{
  "qk_norm": false,
  "parallel_block": false,
  "init_std_up": 0.0388
}
MLP neurons of a small language model. Each row is named by its layer, matrix (down: output weights) and neuron, and shows model dimensions 112-207. Each number is 128 + 24 x the weight over its row's rms, rounded and kept within 0 to 255. Numbers have three digits each.
After each neuron's rows, "raises" lists the tokens whose logits its output raises most directly, leaving later layers aside.

L13.down1236:108136140146169176146125180138104088110158118138147122138137102172147173114165123106112158151128140183117149101151117135105093162149133173156119142102170083106126150116121123162128150074119126158163102145104096116120065147109112151111137102110123098139117131105120136109145081143141131121
raises: " between", " between the", " between the two", " about", " about the"

L13.down2025:136174077119125145131116158120137104136127150125126133144140113113151095094123117077082112132126141141142118130113090108107111147099112121112143147112121088147126138155162112117133121095147115117108152095162136122111100131121128139146117114107123149159181110135102139164108162116108140152
raises: "ations,", "ation |", "ations.", "ations", "ations and"

L14.down413:116111090117136155138084138101140120137159129133127069101100128120147106154130121138160111140132153136112138138140120111141176107154180116101197143085119165141151144167117130201087088109157128136150168125123173137160121122088115126084119135104124173128124125118126136125129161093168123135
raises: " any", " ever", " anything", " anyone", " at all"

L14.down1366:100149110121129109175160134106125147121109134162084192142147138127099150121133113081174126129133176155133119111169153123121149135122159141159125161145116166145118159106092138126111127131112122126126145124160149128103156170150162128150135150125121141089135089146150122143119108164121116088
raises: "ishing", "ish", "ibility", "iting", "ited"

L13.down1900:148173116164138111096111102143103119102116133157105134125137150191158140092137134121139131151124066129137109137096115103155105118152108146116131145085110095126131157105200147124127150100137152136153121139132152120194129150135117146096117136146092147132091089105084135105114153155107118133
raises: " other", " more", "ème", "yre", "ements"

L14.down1697:098143079111147141146101148140085165127133161153117084112128146100086137153141156117131062134152133096139121117139117121131137160151098111116143138160104136129135120167125113105196164142094162168120107142124134142160133125156129183122119134126159101136131134089120107117111115131143130144
raises: " in September ", " in January ", " in June ", " in August ", " in December "

L13.down1487:131125146124111111118171119165144125099146152120150100131104122136168144117109113075101135157149183110121135150128137090174150112168144107122128159141112130105133121117086106082125154107110117125110186130130098095115124156128092082182192103102117112139137152167146124142156142140120111134
raises: "ware", "form", "cut", "anc", " minutes"

L13.down492:133101126114108125117182113105090092070131107165133125154130155118131162148111159110161114110117093159091133120145129151149156088089137127155158167063104160123178132103116089116147110117163079133127137160098122117133135168198123095134151110136137098115095080100153154098119144156149136141
raises: " to be", " to have", " to go", " to be a", " to reach"

L13.down1719:138144129117138115172132137135143134078159176116120077094162139094145108140113071120141115114115135091095159117168159120146120133116107101067160148126093163092141111126117127102142073130115119136155123124111130109128094119128117168099126126087152150075141134219133139114110073148147156134
raises: " influence", " authority", " support", " instruction", " access"

L14.down811:099135129107097098149113118170149081130141116131087166098125076116122116177144090133161100188159151140131128116104116138154172121090118118115147112119130148137153170142128103124100124178127137148130124118146129116106072109194092129140083125118109066145125105160157090116099155108148117144
raises: "ian", "adian", "ians", "in |", "ian."

L14.down2047:082161126153085117099141163143121144162111115102102097130100166141107136169153111121127097144149120116143146121131086160116119139072133110135133088129155126134125094108163095174149118095163150125132138163141171084098107126123127129166096147139148149158116154107137128155121114161145135113
raises: "ird", "anth", "urd", "urb", "und"

L13.down1625:077117098107119141136111133157155062103174126119145142161133121134148121122119099126079103101111151151125080134174059086122118120097178143107132183146121127155107187106131154155179146108102138125128139113139138102111141132120140130124136109140105128122131130125121118146112099140137098118
raises: "ings are", "Review scores", "ings.", "ing that", "ing a"

L13.down1023:161134145122103105168146151131078159168109138112116127101071109123115135058137149104171120121142159074155142121135110153116155102123136148113105131137149137140141153117118125118149125085104105105088184144127115133137110192104159137155116112124138099169098109091151113152132118106156154147
raises: "oh", "o-", "of", "o", "oc"

L13.down1836:150147102050158148098134086117131108118152134149140148113151103094085144131105093155141094115117120137070139150160161156085093143128110133101176142178089138121116115135107089099137150161175111142092118104107125128136134163076101136109142135124119169109130153138146086166127116108095123113
raises: "apor", "ess", "asar", "ade", "ent."

L13.down75:136116071127095124098151138074101134068145126120163141123158129167133155114110141132116151136124083144093132168133142163112127126084163143130155164101124099140143139135161114090135125148131111140129146148120128096100120160143087081145146109147138103114134058094127126097124140141135170128
raises: " to use", " to have", " to take", " to produce", " to be a"

L14.down1616:172139143147132189153082179129129150174130082152078126073125114109126158131144135142122104161112143129100060152147126156103114137127108129116152135130117107098115092100087099137171092112140122102166118159152110107145084135063138103122136102098125131137134151106143158114148113101130124112
raises: " boost", " reveal", " indic", " reduc", " encour"

L14.down1958:106142115135132110156128113178113102091130146108152178087124162095162138132165157103129142142121147138092141104171147125150162136110181104204132117175152164141095180129164101101074124071147163147116129106109126130155101100133110090128099099151120187107139092127126127137105160103122138126
raises: " English", " French", " Malayalam", " Japanese", " Persian"

L13.down530:106106148151090143158093107114077072138154105159142126108133128111095115174169108134067116103116120124100113116125129146072111152143102126096139125131143111082099086151140153133101124131145113098109124104126152150151120097142109108139118147129118122129090155157138137142121149144130086105
raises: " playing", " winning", " killing", " having", " being"

L13.down1106:125119180130145151106109117072114148165138105139130080132106092080105134163133167094147098144148113149127112136110128100079140143107093118146118118151162123134095093175117128153119153144124114132125124156107101114136118137100101147160152083116115138168086097146128156175150122135149130125
raises: "ured", "ign", "uch", "uring", "- Location:"

L13.down956:154099153122164163124122153143161132101091144120145099124134106134076109077129064148121072165111182104102062093104104103089143134154139095148117117108070108093106137132084141173113123128139129168155128131163135152125131076112122119141116153111149136126173131085094112140154101141155124139
raises: " from", " from the", "ers from", "ed from", " from S"

L14.down1265:122128091124135149149103116121119126085115148084161204119128120152111131133140126111153127102101124089148099134154115157155125132147138125104146151125094145153167151087125149112103105143144084160106174160137138121094106112170139103114125086148113083150116114191125110129156131153101152157
raises: "ins", "ings", "ings.", "erson", "in |"

L14.down1376:156104103134131124101106129110112132076129134082143141122147128147082087159147130103111110112098115065119164105100130133151148123119079126113072140151134166133135129103145175134093109140111114136155105109160124124130136112138105101105141182104109140179104135129140117105123111112086114105
raises: " with the", " with", " as a", " with ", " as an"

L14.down559:112166130144119085112134096152133152124132166111168134159083140131121130126123130152108117160130153144112158164172179149140144113146141166105117102123100096126163144144143163066168111165121141102122121131124142141152135050131159150160159106119118140140134121158123152145131079126120115082
raises: " for", " for a", " for an", " for the", "s for"

L14.down322:120140156146164124157123134096151143108140155124149132117131133110158134126122118160120149111109084142114108139124127125108124114118101155104106153143126067149088130144078133117114138139116107161110156118182107124072182148129102104163126087108118141129129154110157141130099123101156129096
raises: "ended", "ral", "rac", "ry", "ries"

L13.down588:108109154140114113147140122128170100136106163151122107137113129070170086137119142110129149139107130133122114105102113175130127091153105086127142121094109099121148104140148115095136140120170132144138076168085125120123089137127111117123144138123132148133112109112128179138113160160096128136
raises: " draft.", " draft", " premier", " cup", " suspended"

L14.down1420:113140125138101129103167147124145155131134143170126123112119124177149119168140126117108158103114165143112145173150122120125160163126137102105097104164130182126146164161115173140104104142128124087108101129163121121118138159106121143152153119099099139111152138118169118104110109141111101163
raises: "'", "’", "' ", "',", "'."

L14.down1451:098146119147135136107110151147169136165130110130128118157100110135154126120112181148163131123131115134152101117134143149130145114135127146088127140176096140168127130125093093105166154151104149120180127151131146128169157152128159122100104159111099063108141101112131118090092123141140153120
raises: " in a", " in an", " on a", " to a", " on an"

L13.down1636:120135148120122131098143149085146109156102175118131129172174104125129148122118143133185134145119117189137159098110161145126112114143109139126136128139109127100130153110119130121086120143146130134098190129083114121110126122144131155119136127153123148146134140112090121151114128139088165079
raises: " concurrency", " NE", "east", "==History==", "west"

L14.down35:094141160134121106138148094157120103153164140095126124115128121119101131096169106115149126182118142117114122121103153114138145124123113125158136142135130091121121124113122121164095110130121145101109133156120127137124132113137100124092120139133134115134138127104092168113106101164186141106
raises: " time", " time,", " time.", " times", " term"

L14.down358:112134140163133178154130156200113131096097127107168124133142135149097126109164144117105137128124137067133166108119137125147126102094138157123111121119144103107108129153162143131161079124120135113114160130116115136119143077116118141147094088165078144135132062166117112103093179122110137118
raises: " and", " and w", " and d", " and s", " and t"

L13.down729:150105153151142112153148100122159126118169174122171116110106127097143108157152150096116139147104147143140174145129137111136078168144123130132120173129164124181150138122147118109108154083108109125112127154127090115074111148120154076117164135098095109150148111103123107147127106065089110111
raises: "age of the", "age of", "age", "age.", "ages"

L14.down1103:131103118170123118143114197131102105146124103123120110121129154134180125159122134123096095184155152143135151144143129112142160095117135153117123128140115120136119170126117084101182134106109166174151099151126141094117122160170142159133133111106097062175100113129133124113129115151116129105
raises: " unable to", " used.", " necessary", " able to", " useful"

L13.down683:094162126105132168165142075100091119120085089123159151082121101116136124118148113104140100143115125134152110110134118082110109123114103097124126135113172159117086124140113142116161133133140139193130154156084105116099112138125138161125149092146171121092128180157151138157146167111102136113
raises: " February ", " April ", " November ", " December ", " January "

L14.down93:102130113125159131143117126103144100099138129184126107141171100101141118101119140138144129175153101121077120105123141166093116139154114149168133109122093093135126136141107138123113160076093125129144172145110116099127119133186157107150127123125115122154100115122109127097113109143136157111
raises: "ler", "lest", "les.", "les,", "ler."

L14.down1681:088079119136112117118148114176135097144124107128114149154110101092152159128141091140133158127139139122137112101103148146114129138159115112135141158115134109095138106181129104091135124120118163167150157166154129121144143148148145130148064145150135079147140112117115108093150101095142095130
raises: "c", "ils", "k.", "arg", "c."

L14.down408:166162139125119103134112161149146118120121144092122178130075179131130148134133123141100158135144160179132089124141145137156115071161138154136119148122121133119143113140135127105076165111092127150158086152144173137154140157118145130082163151130118130117137114101126120185117120153153149099
raises: "th.", "th in the", "ensk", "th century, the", "arter"

L13.down105:109104160129118167125143161158120126122139135118094154137098111103100128115095133134143101150175072090111116115165138131138104127088150129116107104135133107110153155096127155140089127120121084128161118160135096117076163129127151109134143135136178173122095103156116141127117112097111098136
raises: "ittle", "leg", "umn", "iance", "coming"

L14.down1591:124075116081135140101093105129155126113100146163076075131099135155134120132116088159156127111139124142155161115133108111136119091109118137108117131158146152129129181144119149118106118171138113163138087125155114172127134142102127132164134109121098170209171138114107081100110139117128086094
raises: " The", " The P", " The S", " The M", " The F"

L13.down1426:136127138166147104131119112146146136141139089137102117132145133175129128149150117134132128149148126139103092150128114134146149097137146133164161098163134128117170083097141192124126131112092129129091124148131179125088173152136141191102162171130158148139172092163104133125123105126121122174
raises: "s from", "s in the", "s)", "s in", "s and"

L13.down537:143137133093103110167153126102124107135141131098141149095141113097114119105076113152144123098164108127137161120104077127095100134126181109147118121121132140106177090116112111128105109135116124165110133153135149122133119115120155163145121142178128132107123117127131115135085140096136153122
raises: "ally", "al,", "ario", "al.", "aria"

L13.down1045:126096133140139171117156098092127110105106134129155138145153067100146131156152121129110095087113113131136161137124119147127101117130119154133075093125169143150096101154142131123110135138144133123095152086193108120114134105123121100125116156167158164122125146144139132096136130107143110104
raises: " community.", " studios", " community", " mines", " educational"

L14.down54:103135110143131140158111135149116098142109145126118164104174119097153132150111108088131095131126125128145138154112132127134103136116109111125142140168107111127134122126136111138136133118138172136085133127168112167132105136161113129134149127128137141135151116103148110126150118124117135125
raises: " years.", " years", " past", " years of", "\n\n"

L13.down843:108109108126157150140129151093155078114123097131143121120132162095116144130114117113126142165128113129128137139130146145158119133155118131092126095109145151140113129151102131126148135152161159142128108137144120135118139138111149174107093113086119088115153138169128136115149146115107106135
raises: " with a ", " with a", " with an", " with ", "- Coordinates: "

L14.down543:132165128154167120148146145128153131088162161151086121118121119168127120137165105148138180132112149175098088106101103144107116109091150163150145154154112160164117100151119151103152108126158110152155122146095145149142172141117117136093125086107106126175110126116100072097115093128134133122
raises: "ice", "ice.", "ord", "ences", "ence"

L14.down1113:199111162155163134161098090121157089115127092163177088151121114091101158138151120135127144130137131149154131150076126116113065147119121167098164109144120165136091095098108135135145155122148135134093155107135178110139114145130169124171139139127191134129093127095162124103141123145145114168
raises: "line", "88", "89", "92", "91"

L13.down1350:117155119174198154131117098102112113140109104102143137132122125157140097132156165155163084113139123152096122137133094102117112105109149104165135120143109114105118129181118117175126105107145118111150149124160127144108136097159185096151124135077127104143194064124144090148077126135111126082
raises: " for", " for the", "er for", " for a", " for an"

L14.down439:143115127137147115147135148111154066131154120134138168147150148147110119134101144129122128131138125150118142102150171128103135089119139149135109132094141094114122139117092172148130124153131166152118125113115139113121145156130128098085143102141126111140134119127147090144129137140129123100
raises: " that", " that the", " that a", " that he", "ed that"

L13.down1015:138139138159156120134136189126102120103105161128123134141126102120111120145135143125140140159140144139113125150130187091156130161130109129143161117124135077100149143145134151094159182090124126119131110146218081086133089129106089123087133064100130128102134108117146074123123114136146128124
raises: "-cont", "-W", "-e", "-headed", "-C"

L14.down462:104128095130122101146139101119104154102113132133141156127147102116119159075128177125103166097134142145177126140145154119125131150124088136079142120105105118130196113114100117125102094130124107121136155119132133088164083142128150110109137097118144130131080141132176090138100146109142105096
raises: " year", "-year", "è", "Year", " position"

L14.down1992:148140134138164095143123142105092131163122113126157135142107162110135142114157137111161171156116118151097133147138125171142169125116078142141081110122100088117113120092105109172119118079124115071148078099145135134086169140127136121154161114127101108132157144120122067092113134128138076145
raises: " problem", " law", " law.", " effect", " rule"

L14.down1929:101169131103149140145151138153143102125112127136116148120123151122134129083103147120096101157139090115106092115073165101167106140163113164168138115125124151149159149125139115117166112182123127167139133142142106108130149134144123147102125121113107116111141096126168127097117164114107115162
raises: " on a", " in ", " from", " in a", " on an"

L14.down1492:148086154137117135089112168128172104130151150123148157116091085099119124135095138127122117138112137174139131175131078116135109106147138145121113129113147109161119195105082140190127117126119083176130112093082142148106143140161124149092109122087126184112129122097107168148118116124162086114
raises: " of", " to", " at", "s of", " to the"

L13.down1358:118108139151156099107104131146157106136155150083121093145144119116133132117140092113146127174110132073144124143131159115123118112119078115167136114130150075099153103114117115168117089111145106133123108153159103140101154152147115114141107130094127142136119127112132150146136105170165142129
raises: " time", " time.", " tenure", " century.", " life."

L14.down774:163135111060124130093177144122114128103129152151126090150104139135149131145163120127075094156112123118124141140132128184143123121102124135174112087142132122153124127138146097148118167141097066103112137155157103149088170112124141133130107170124132141099142093138170135096135138133088149116
raises: ".", "oque", "b.", "ishing", "p."

L13.down1676:122069105111102100090077120120137140111128093117130060100124104102142116131099125109122138137084134112103161153124114115118135088153169152106149126132137201096127145176170118130118121114139148109137150118141180138125121118124105088133133076110127131105116141083147096113156142106167099095
raises: " any", " ever", " such", " entrants", " major"

L14.down1018:152171100106139109151127180111124126116120166153126104126126099117113122144132131156132131136138105162149140139160120113103094112151167136129135140133229131088149171131126112111128167126131151148132118115136132255122146131155115095109130138118129128138138173144133122117115119135129130133
raises: " According to", " This", " Originally", " Although", " In "

L13.down528:115137143117129135121138152146120079106116104137135149156127129144146146155153090114122097154151113132150136126146112142178106115091155165097095128084142098136092144153153164154125150092111158138156136162134129099107161129123133122099127059124144139118090153135130123166122129142115169151
raises: "est", "to", "ored", "den", "==Background=="

L13.down1979:155146150107140168103134135095169152129163163135126123122103137143086167140173143100090103132116165164161068130094102135171114139128116144113171173159116165120143142114123154134095130111112134143125137072134125115125105128129124151092127138131067112152119072133121131133093093154190147131
raises: "ment", "ement", "dom", "ments", "ist"

L14.down44:094153136083133176138092134109099123110146111169150111107146153149124165159142114122187116216142148134134104115113153132096109132137117089102150111138121149116135160113127105133181116137083111123075126154101113172103134159129129133134160152165090138135135185115171131124160112093138101147
raises: " July ", " August ", " June ", " September ", " October "

L14.down1300:163118092132097144141119171088146146119139180123178110095143134141119146119113145113145138134117127121123178107127141112156113170112123116127142086118122157152096122113129092100137111119139118127099136099125097127133170105145140127169110102098135161161108098153147170150119122139120105112
raises: "rom", "air", "our", "rank", "ool"

L13.down1191:154130104119137119112080140123069121110152170158117102142119138131169122087142113147121105082113144121124131138137122135103108138117128134072157106136138158126097125140101091117148117134135108146117088125106171130171154147104138104105114174145171114143071140132138153110141148110139097166
raises: "\n\n", " left", " c.", " seated", " background"

L13.down1795:145136160106111136140154140101140101110082124186149139133150147124164091152160138143180136148154149118157089152121153143122110120152108099110081070129155113160101119147136130139109146115091106110119132136140116128143157145129138122143110136146153127145086110132112118107100105134119139107
raises: " both", " each", " respective", " all", " rivers"

L14.down1782:187123092120115142119119092097152128141107094122138144114098116131158086121111120120133117137142091164184137162127168161099138123145132126081111174140169106065119177089127137136141096175139155170152146109123149088114141165046117142185141141127122115106125116149139122165114136127104133115
raises: "er to", "er)", "fter", "er | ", "er."

L13.down894:150142095150115159087128154165205146117136131123134138132094123126136114130091143130167161165127113144118129119168127151096171101124101155127170098152122122136117141115116146185139094124132145110110163108062105111150116112156122109098173133108148170111065155115120123151141153100141127114
raises: " dates", " was born", " began", " was founded", " was formally"

L14.down134:112108109086093125115154112161166088150123167138125148110128134105127105147164144141130109105157107116090129136081112107163116140126129134135085118146132120149137129117153095105080105138171125174138093164130111143096079105124155113150102113155179140157142139137084101122137110098159137111
raises: "ot", "ly", "et", "ay", "ot."

L13.down1672:123125147117143115129133106109137096147152144107158176082164111142122156135093079132144149110142138116162117134150147125157133123132102135125179165122120128156129112117082138138135137102139148141171148120132162092105128093124118095158084152165113183204093104148146112135132146136104147139
raises: "berg", "inger", "bach", "ing", "feld"

L13.down513:135137150140138168127114116157179119106132127128127142093126138165118124115106128169141076163076124155114148152114115112160158130093140168159131096183132129116098136108149108112135135154159115129115134122090126110113086069088135146137161116169096167150105094116123131172118107140113156108
raises: "ries", "men", "man", "man.", "ters"

L14.down1948:111103149128125143091120126149109097152151113114123095121103108164100103109160105104136127119080166136177104133102124088222123150141138132129111146085104140120125121124137116102202151112111131135105093154153129072151143080115195088141154147162086114168115116135077170150106150138100177162
raises: "o.", "a.", "m.", ".", "d."

L14.down151:143151156165096139072142124166119081113130107155114148110149123125108153090113117130101110101122119111117151128097157125125136124118114094147143173119133138128149152112149138130119147164166170174137077115112131127109142108144204144174133105127157127149159095123107142152094092126146131146
raises: "ent", "row", "red", "oriz", "ents"

L13.down556:116123085165105146137135213118137134124122130101098131130080125141143102091120118106131104157173114146125140152118109138069136105121141109146131164129125131119152145109129099113139085167121078176166160152158126165114116093100136174128151122116105100144127100128129109118098076153150114111
raises: "I.", "A.", "P.", "S.", "F."

L13.down1097:103119082141114081146099114138121094127076134131165172173144136127097120108140122126121112151141129105133119127151134118112126144121139163114097137110153155168104138110124112115149106131123114167148150138163122129057077138114067141122132122100109132155137191156154129092133111098131104139
raises: "ings are", "ن", "ings", "ل", "ings."

L14.down1319:116143147132147115145126132113140112113093181107187112127165110143145166098140121162108087090095121074087114117126101095156121115156128136167086128117099103103108112118115172110144092130137135122139173099129106145127098104114110138136125101125114116114103120105127104125127161112167161162
raises: " or", " and", " and s", " or more", " and d"

L13.down1702:170122094130134179107134137095151155119132145121164143142134108128142148090122110152178112084149160143127123099129119140102137128107147125105138147117157081147150131123153133116134104094117089152084083090105132153111128155112126143151139144133116148102151170115096138098080120135157121136
raises: " South African", " Malaysian", " Dutch", " Romanian", " Turkish"

L13.down454:142157117105128125113127185139132119119085119156125124153147151112152145143107131119120128153144140200162118135148098141142128103118130096133110129169149175165113121146099083105123166156108135101128138109116144123135091134142109148139124112139106160138150158130145125124101184122148167124
raises: " letters", "ings are", " −", " followed by a", " areas"

L14.down2033:121137135136071123116139096098125089120092133143154117080085098143121149120127121104154142135094146122082132178122145160162136091117090108131165108119127119115175158119120089136165118120179120121115113131122133119128156157128117124104092128131143083114142137136128141126126119136120155102
raises: " are", " are the", " were", " is a", "es are"

L13.down723:142101156112135158134111111161113107120134143159124114104160172139146128136172118148140136158131114100125128083144136126131132135150105116159134147123164104098121110111110167165106143160158138124122114108129121125107077186118094118132142108125063163108093139126114121109136118126138145122
raises: "ets", "ay", "ayan", "et", "ery"

L13.down2039:153109073135115147160116174118182116109142135135110135109117110126110150161112111103101152159108129124094140140137148125098131155134141137098125128148118165138139132168139134109109127112130129135108106138129145130136150113166113116167108168099155083181117140134188108132106116156100107114
raises: "lex", "ederal", "emin", "rog", "ighters"

L14.down1786:175095160127143165124146127094151113143092112154104079109154136137086100109135138101163110142108136137116173084064135110120137130132121109140130116120111142127158107112133120173119110141122167181121114127139135115155129112110132095146162167138133162146140117120108104092155103124146145143
raises: " from", " from the", " from S", "ing from", " from a"

L14.down855:088127106177106113148128145103090135080133130148121094099095116162094117153111134122102134172109162146108123103142123120097132090094118129109167107101098095125106140128133131152097133136144102158117094138173160100105133170122147156125122080116116104126091145111105071128118130147115130109
raises: "-W", "-C", "-B", "-F", "-b"

L13.down36:116093152164136176146109116153129074137158128121110149143172109134113156076106121129116091171070119138074128118142093150117154098130130160095087116117126100091117142094124133140103117113122179148151124143056095137126072117135131094076145106139118097145155155117131127122102073134124141116
raises: " about the", " about", " that", " which", " that a"

L13.down335:136128125167171116136100136169140121142119145133117130142146158125105104124130124149182122089164157079114166128186088123093130137118117157122134125125180109105119140125103106160070115139139168137102129101156124173144152190116154117148119138140170116153117107154163153096153139160092137137
raises: "\n", "\n\n", ", to", ", in ", "ives."

L14.down1989:157120102126162136121134129067123106151123146137082127131138139151181153110168096126073126118117102140154139104147101117102094124126135119154102156117093147138103160152089117143111117081153103159096148176196163107090119114117081139127137089154112134125130139129169123107154142120143138163
raises: "erman", "erm", "ert", "erc", "erland"

L13.down669:155142100107130130110105145150145143135125136116101151105128158109138134158131123105138120178155123108086106178067134144108174133144126145121167180095118097106126131107118088138109125165080186156160113165140160104129152146128102123106123149170121130110147164146179136085141149139099106100
raises: "'s", "tic", "'s work", "'s The", "er's"

L13.down975:115131126117156066130116135106102087125131153127143109168122131124153137142134104152126146157134096107122127135143076089111132137145131149148125144117127183165140123163140153125100100135124121156101135130114077125109158154141142144122160089095159123162149111135101138109120156127157176118
raises: " per", " annually", " per ", " each", " annual"

L13.down938:097155113138125109139123163101147136149150149127167157134095125124190155129111124132103103099133142123128123119155126126141132163137166128094120170167073094161116132097119152108152127108136140106136136147090172127142148130102140174127161124151106120152108133112171147109145150147106117150
raises: ": The", ":", ": D", ": V", " "

L13.down232:154148104089130111134106119162132116088111146121126123146135134096156123123095111102098130158160150130094111110135116132177126118124125134086169125142119098148162176161142128108190137142075149129157127131138119099084144116107093126115134125098116158121142083147133119135116105149131110122
raises: "ings", "ings.", "als and", "ings are", "ements"

L14.down386:129135115116134124120156106111100106109091136130161161097131141089054111180118121104114145144153154108134146138116116133120152170107111118109137103123122120161109120144138115110134122095147171111076141086168107115125157162153201146118111140126157152170161147132124119151144123122122135067
raises: " group.", " album.", " day.", " ship.", " service."

L13.down2026:114163123126120103128175085168115097145097141120183106154121099115125125107163106179136126126112133144132116141172143166132111099133122118156147127131141082113164120142112153141093115156116092142123112148128148125131185132089152074151126156151136133128163118145091138123126077144119141064
raises: " for his", " for", " for a", " for an", " for her"

L14.down850:136092150119106141137133100114129120137143147129108122161108126118146104204166093165153153131141141086154141122151131110115172084158162179136102126105142148152116151126137156114154113149108133135119149105133118117057107134168122227138148104104121088135138124142134116166130159132129141160
raises: "uan", "ung", "ang", "ao", "ong"

L14.down436:102137121084087104147142138094121098121144132119136127165108123179138186138156179128077086150115097148130118100144106157144141132108168144114143153107098121113156124114161100116170095145133101139121127128098138119146115154157079104145163128110148126120120097098146140103143112153141138173
raises: " to play", " to take", " to make", " to get", " to give"

L14.down1369:128136111103130134133161105125113107134138147175112117072121181136128091142147119112139147150111094128158163132136085168118111093094107161125147083144101114088137116139119156114151147120086118121128123130161122151147137116139130143116163135159117163122132125121120079084121124156097127178
raises: "e", "e.", "e | ", "e |", "e's"

L13.down2018:104129132153155114091122083146133114125138102135097107147091072156130159109150166147138179142144128170083112143192141117101140120115110113171158142101110119145176183144118150117103098132099102118128137134084126161124132105159151130115112145101140164157123123137108143126122118118128096111
raises: " for", " for P", " for the", "ate of", " for her"

L14.down1594:110152092148173159148089083153138093139097153082093118105121115120123122120135117092101131117149157109141136111153126120104112108103088133123120128136144145143154132150111117154084136141135151121117134089151133116024121168117146129109134139106133114143169164140177156163157131158108106110
raises: "\n", "\n\n", " over", " years.", ";"

L14.down222:150123096126164134133132114098173115121152135139097123107113185106125158112117149138133107110129143134133115151143150124128112131102133124071150167106131149070124105088130154108082100148131149123146181147113118102154138122153099115091108119098135151127101101136121153128152103104131099120
raises: "|---|---|", "|---|---|---|", "ton", "out", "unt"

L14.down1356:158096132145138143111114127129199147117127158149167102116152123096151132069114116115132125148138155122159132143119128113125124137144097113124150160104113157132162149084133172127109128096134152100136183097158083126171145168147135106097152115136149172094094131160092128127171132142093116135
raises: "yan", "mes", "erc", " / (", "ima"

L14.down937:125103105138108092133134121103077120149133138155107133121153141115079141121128142119147091125085072130067125114118148087123143132101140106116125119120094111104097126105169100147159118104137144132102110135118160095132131146144126115129142133129155118106104119119169165117113137134140138143
raises: " to be a", " to be", " to", " to take", " to provide"

L14.down1899:150143111144114127146142116119149102136105175115145100083145128141082154131101129120115167135138160117142140137111123096156135137187113114130111102121120159161115105116136092125151097120158117151102131150164128122123134149113105138121141130157100118136093134141090157170131139116123093101
raises: "ente", "ent.", "ence", "enc", "ent"